Weights of a small transformer language model: LayerNorm before each block.
MLP neurons of a small language model. Each row is named by its layer, matrix (up: input weights; down: output weights) and neuron, and shows model dimensions 48-303. Each number is 128 + 24 x the weight over its row's rms, rounded and kept within 0 to 255. Numbers have three digits each.
Before each neuron's rows, "fires on" lists the tokens most often at its 100 highest values on Wikipedia text that the model never trained on.

fires on: ",", "ad", "m", "ed", "sh", "d"
L5.up430:111162120155139157120116135121092156119148129168113141142095108141136138148119118106110158146114062130171149127098107125139132137131145154129094124082140100150145131110120113121118136120150156133149146161093128115113088172135053129109184106124167115153126120138132129064137142151171117123099126109103105134149093140142142156116085080170137130124112144140127071169126136132117124157134150136140119155153106117138121094128101132146094117093132161101137175164123130140151142099139099128121118108138122124116165173079155140058154162129130101119110092189149134111065116158115117125128117147154157106167124129135139130167139130137070138125110071112150139103109114106151123158099141106103156137147130100120118105146113195125122158084134140134119134132122133120094137135104166
L5.down430:118090153112143141132125125143153069088144141132105119138106114119103049090128095117141135151101150131158093103122162087118153122142142148089171122160144112134135120120138155112129092139132105127142127111151156121152143127069120147125102146129120127140147133120119149144132136120101090081105105118154167144169139099142128105123153161117124095137147139115131134144093154094139120123114125179123119109177171117149127145132130174134118160134103118113165096124144120083121115124170114087102106118108117149116133110089129124114124118151099117098161158162093125185147145168165161179147081109158150129143133102145126106133171101082099100132155129137130110139145135112117170105146134118141144134120116104106089135122153146142143118157151125155151111146138102109130100111109106

fires on: "ig", "G", "in", "man", "ang", "ot"
L3.up1298:101145137164135156123144135139104139166100131072127115158174087136146131126111120098135146083131160145120115119097122147087145127095099133138107135093094137163160096128066154112119144157152105123138154150128088166122113131157069119146134128126118125126121133126125146116139125068126108149140106093080091139152138168153187160111138103124136130083103104142136126148107144106166133154135138159128141113153096124142129144118100115084105106147139135113154128116163177099125119090139129124142141149110117131095133119099104127115133140151116119118108142137115168164119129139145090156094116152117113086118154076117127102154158105147172107123106136120125133138142142186159114143126135122152136114101132159171148109127149105113076153159117149134109080121137139124087145137111128
L3.down1298:129159140141121151108162084166092147109112078176088131144109109152127097117127108103132134117143127104146118155133147138153122147113107107120109155147183121136150107140152100106126094099121120127097132094105111096107110100115149149085162116179119129116119128117145077142109137158123112158180105139144101136164136126159081107113120078118092121110156143144079111110157094140124095130127150136145131165053139100156143131125089123112144143128133090141042131104143095149119154107092116139138134100138103158183117158143141121116108141082163098129117095107119090139124163099101153161126108136103115109163109151136160186150112132110143169116144121175116108141115125126116110125125114143123141121147109113098112165157124106130159092129078117116150152097162164152142116129119102

fires on: "N", " N", "m", "|---|---|---|---|\n"
L3.up198:143152124161111160146147135110131124122126111084153152093132157099049137146141123107123160131165159120115132111079123133095076110143159178168096119137148110139085122145158125128062127079118138146121077106139084136157129180136160138125196151133098175126106132147121171108146112169155130122122147168104164166127179152137111100122120138127121120112104097130171122101131127134143127127110110101128143104131095119131114123110113068114110152123125112114093143114156143095154099117163113111083120120149138091106137116145137112109108139126096126147151141144127100134131092171177161165123143106150087076138114118123149135151146156153104117142129149128139123139117099110162180103119118138169132101124099154140147158121104086081165125110114123129183112155091115143166163151102134
L3.down198:125094120107139123116095102102112129170138138162159116101178123176150104139120093130105150105133154099107163173123116107121148156102154077125111139138159088156093119139114136105093137185129127138130165129075123132160130080127117129091103147146129123129079127088108138138127115121141148104166120098170123113108161108069146129113157153116162122155075148136130134128194125142123104158136115115130141138151162131143151152161106126136157180155123142114116167140157143127138111130165125139136112099090135111121145148152168115143116148157112163133145132133129119136126137127124145124103116124097118125147148122136124148112085138100132153082149124126183087123129138129107124148143171117083122150127153141124093128130114158116132108174130116157166152128147163131129113053131114

fires on: " was", " been", " were", " be", "ument"
L5.up1499:118149098109130135142129090141124131112138114155163085134086142133137135145085130139104139158147116132129117115088105099121084129129145132094167131131181155111129163136154131143114138113119128132124101131141113127111188131106109138094158100111108162115152110097098142157116155116132087112124082123156122164128131115099111067158116124098125106162142121115139098094130128182115110141142117150084162109142120161136136121118184117110091131087158120110120093138097139142125184144095168131149133154130165129061120148132134096102143119151094123158087072059128124121171094142086114140131118116122153128138146115134106175106166116180091119162149087116115113113091110092143111125142135116156127117127097128125145134066141099146093100146116138127159138144128097142139129078138137
L5.down1499:121123086114129153130135157139102131166117129093108108160193125149114113098136113126160152154099098111146137159123134169137162063124100135145130152094145099150121097094117111117113099131116144111153176131135148075117105166169137114107085163127129140131104107110139136091134173145155150108145140110090134118144149106143119171123150126111125122143128135116123117095144123129139124120103130107154181118132124113087142146142144105119082152097120127121172153142186129091151116142125125125127135126129098172131106131113094090082099160090156143151167114144162142142070142118140170126112154111127138159141151104098150087144094131146159130084142147144147070159163138096133104130122127129147153123100124145158140109124099150155103125117130180108111097169109154146120111118127095

fires on: "0", "2", "1", "3", "N", " N"
L5.up885:112130150123130153119112142113114081124123122102141124156130103122159094138134120110142126144159159170131158134153124103182067092132189104137124126130155129109153113151145121081089151091143142112122136102164110154136158100118098119105119092141139111092151057123101111104138124140095105144098103121081167148144139121140120120128146111168070130126117118164140129157172124203097153136143140110135147104118112168117120150129112136157097139118118129103096142096132077098168150105120092126133137174144140110150109138109147122107132123122136115126126123106131139101115141124131100160122071098154110198184129120153125109106100198153133121129115143078132153150144092083128154103099106101120101161111132128140142153144092118111100107145113146129157167126174138163131154163103106
L5.down885:112153142122163133119120135143152118114146184138136117095155122120160123095123129117158159141100105147131134111118114158120168132114082137159085135164148127134096115139122113152141129133094135135152175103151147136130112113144153124127122129141121133142132169103123116159146153111132120113124100115193151085104143130181107186116164150069151140139127140103115118094158143124129119136127170169085143150142135133141142081179142130147141140117089100110135153117175151105146153124132069089126168112089116139143115153139106131148145152086112146166144149103090127145128128135092147114178162102150145098115134168107120163136136136143133104116147147051118130086112161141091140105149179103120135128135114123100118060143120117137109116096150135111126103136102110108153118066144118

fires on: " an", " a", ":", " An"
L3.up1121:112113120136144137178142108146139094121154136151165131111134145133142128140124091117170143128123167141095138120112134121103161120118125113169138164141146099168150149132122127147126079146121178145128142135116133162075120142203139166100096149080097145139126095135148114155145133147169101138128127116127141161123113174166125142127142143065127094140140127171139126110128138115138136150117162152162149079110129141140098064124125098159131103095114116141124139075121107086153139149163151106144118139136167114150143100099146126130121127123143097140111110147117158127112121141147147118119089089163159191130106130129111152144139129158126110118119124114103094131114119138141105120122081109117102140105174134151083124142170145085178117138109128097127174171122167129115162125092148
L3.down1121:130134120118128110150131166108131149097115142145144123091139092088138133113151132139098155140153112091098101108165144113116092164100139122132094158108117110097102116130138164121115122117126149155121123106171102135162121141149143127089139096151137104099148125126118154121167112116129162107129130170132119101118116156123102137101082055122124136134133175140152128123153117167185121161118148119105140145108160124115126099153109170125116089160167118112113123122116169129162137122146110146159098122092128103079130134153171152126085098112132142140144096114123146160121155140144141109146157094134138093097112112099151153116156127145179117137108182077128144129137161128119134147100159118117129123148120167150146163093164117120137135078151135146134102126136142116125142122138115

fires on: " can", "–", " C", " not", " would"
L5.up1224:141096152138158122153128099109161149164143174143138128091094070096116150139127108173104175108093158145142154119091111137110139164135106123131135124127137109143127138130169138123099167129160159149136156152168072125166157098132109130124108136120109103126130152120130126113115102105144100091114138118147160146146139118102103132140115128146105114083130098091125111113096145087106120103115106125150107141080120151189137145087179158127127119165150092161137140137151094128117108139109124111139120116121100121138140133148102125122101142099109134130080090134147115130115131121067162166134113093103125145081108156113092132163191145112146126114063084162140182141133127125165131135108097090148129110124150133094166138120123101139104140138144121121169113116154127104136152110116136
L5.down1224:125144118134145088120132143122136133118136120098145170141185165104128116125121081123140113126166114075104149113124129073133109134111100094138109167098113144118118130086098158140111084125091122106105140136076172111126117135129129126097138131124131135119127165180139170143127166122117170185142160113127125161135139118096138108090159127103119133110114145130113127194139107153164092114130132121107153097130137116102110147141103113119118156100107145097106110114140148114117118114121154145139125111135134150115133134136149144122129065114112093143174118134129149124116135108136137153113130142124162150127172113124149131118126134136126113122156139132116115148109107113135167171108131111124162117106112135092148130137090131140138136097089109130133136141122123145073153111094155

fires on: " had", "ag", "am", "ig"
L5.up603:123154113160142189121122130118152108140148165066109145101096133169111128163103147082109139142113177136116152124107102116123163142145169087102161130125145075143144119124089116143103142139127139111123094157128160107133126116172132110103148103171148167152124142116142138111115134164120097158128127123109174157075159115109142140108154121080121108101122170150126115112110131145118128130125151159159138113120137108137141137142148139135107107104141119094139219141133099113148138145140144122137113138137164112156105117155164103137105174159119103123128071147142119136116191107121156116139098163143115116119123156110106126150139132127108141135130128119157129137094083157130104149164105120091133160112091135105110127164096111108122129137118136100144132124123136144121134106143099
L5.down603:132129130109132158118135106122141130157146088149115095135185162105130109104096107140123163157119069151108107121169105125122109154127070141136121111176137118132166139121124181153152139121108080125110132118102123069116112112142135163145105155123136173127106169142120126098144122139116160122095134135162145119160136192128095145129120155125129116101119132152108095148143126141120134135095097159136156133113161149122136151138120112091102152110106159131177055129108145111088146083138142111097140142132132117129147109127096163166106113168124139106144166127137100156162149127140125130131135117126152114110113101134141146120171148130103146126141157110120126158092174117124134121157133138123105126103116127124136144154146089157132116158136128146130128110155163142108074137147130

fires on: " M", " an", "—", "ex", "which"
L3.up1128:198147115122152142170157148122109105096114131095158165148135145140140146085138136085149127147131076112112086133130139145129111105172129094148136121109131140118097119156138131128077181092150144107164107138104150167092145087112108116117156153124157150113136157145159136117114085083120125166147123103097136120145135150116083157107144100136138140133125094150089131103101082133135082149125106124115120122169070173131122129118131127156103152115081119120136135140147154098118120126116153109112099117147091112104188129125120152126095120147129161163113124110116126112105170099099123140113099186144125200119173162110141143148107145182103082100124083160112111106161140140154162150128106108088124123144116148151145141106093107127155110103148154108132152132088101135120112125130142
L3.down1128:109090123134116108119097173169156135131165166125120125113136110100152120112155144123136102119093171157127135141105102179132171144145147141123100163165173143129132167141143127156112097135099141119099143159119110079112137126164158111098114145120163153086099142122128142125148159129140128151142152150157121108120170088125122123147088157117112148100080110147112153132110141121126147114104122135178127090079173185125118139160103161140102143089146098122131097095102125141086158178105156127172147131133197111118122121114126083160136138129108153131137120117124126115163115122115146127142110106116078107096133104105144138131161132107127095127121128162140117154133150067142165086124156132125162181138080153075167114129086150103095135131123155155142118103165115106156106148119131

fires on: " an", " N", " An", " |\n", " En", " M"
L5.up1488:135112115107125106124145137147167122119104142169143134123169149095133132132133137119136163182110120096098133146127093130156066167137132106142118120081121143135097108116126102142104124147112120110150098116157136133130130112162076142105142123149166149103090115141139141146128148125141119143178113112163115161108158154128133157129138091100127137136132105127138099081088149149139092063138098132120148117079131107125088120099106136125121136131145169116108152104097138108163146100125153094115112091145184188128139143094128110154120128147122126131150126130107077146129110123133134187102076132130119124142191118089135118141162105144103088133132158144113124141128144129125108145168104128141097118091104157143087102141136084115166148093149174138096126133128137136134119168122101
L5.down1488:153098116131135130126125152112111108108116152084111141079088126139096138117134096136085140128199110103172113120087159131149134135133071098124148152115093108147130156137137111121153098095133109105107112122074078119140126107154158151110126132133125149090112105124118115125158101193106133124135137180115110100118148113112127098109173155112130136118122126118135141157137110109093084130136135117126124137124173119115152091119069109130147140130142112119099110124096161088131162108091152124138085160139133112101134097122140150122093144118124139079101124097079110120170130127120165130124184149117140113120140143112115203095137188123157083198153131123142117105139111134119119118132137115168156137113107094148166148124129101119150148134149159125104132098146139116113168137107087

fires on: " on", " to", "a", "-", " |\n\n", "om"
L3.up1444:120077125126110112124112111120189151079137135120143162051089130152146160149136098113117126134143089150115109135133105067112125167132161126115121072117142141141146132075134121138084123177141146115144099178139140143125127118158109110102154101170116136139165110162106127149118174135144121125150150121161101116122142168134147130139125113099112113151119132137126077129123100157163130132182158111164146101159084138151121136136159133146082127141127088145158107105165138161141111114147126118118105130153129140094127185137096117151128118151101118134133136117143095138127107182100149136135109135145092155091170167105136134148121109139164124177138148118119158115103101136142113094118108155133109127122086117104119099145085096120116150115111076104097150129166161121124081137142164
L3.down1444:089135118131104132125158102104149094150105122086096132135113132123105138170075167158140179131134149141090149085136164133153090144105134141091144096143099154145128083091144160169119151112118123100083142147123153112178112108130135180131119147096121101058149121121125217098125163143152142086133138138100133100128197097106103115137100150131143115152149143107092125109080131090119150131125096117122120132108146109137094103088112132099170131120168127124137133140128107092142086134129139105149148133077069140093146102129128133102164127129116137124130141130143161104131120102115125147165096155119161099101123101135091182115165126131141125140152158130154133143132152145133153155144118092140139158179132123134118115171138079129117105143130112089175132118083107130122099163116090

fires on: " had", "ay", "ure", "od", "ra"
L3.up1169:102120145130140173119104133112087158110131085169131082155122154162136119137130115140129153180115159145079129146124128130091146156091150127172121131124133134112154115139127131129121143108115130118115149169134127130168153130144139128110144113161143148088167077146106163104082119122139130127104165090097150089131124128125128093165150114166097138115078095144107095155145139126135122152141118123143144085163131130091118147129121098132177155164069148138166143161145140132140149110109150077119138107124173111094152098159142114105112122135119155096145135155143173130137162132109117121119152162093145139113152165127115132164134096162129129122120112139154138128090103114115120132128129123118138111142127155097086116144088170111093128110131131146141132166072170165160139131121137
L3.down1169:181143130158110095187109162082140105173149166108139093082106090120141146123149131088090094104123150103111134096129126126117126101103143128136106144088099119114120108086077090164113113156119091150104145118091091175129113148144084080125146120120171144130121156146191131142124116141130130088106148162094119124113122123098138137101110151124177132192100154089132148121096124088110153125120092119154120145107135154181074116142156158115128086178161113139097170142139148131118108127130121118182131100150113113147132129113120192164121100115090093140129090105118110146131093150148154115145106146160141111148155114112143103099153164167089102121117095137088146126095114144114104142117094136115166144126147114157153173153142109158090119088107148113130146140116154097131108140097121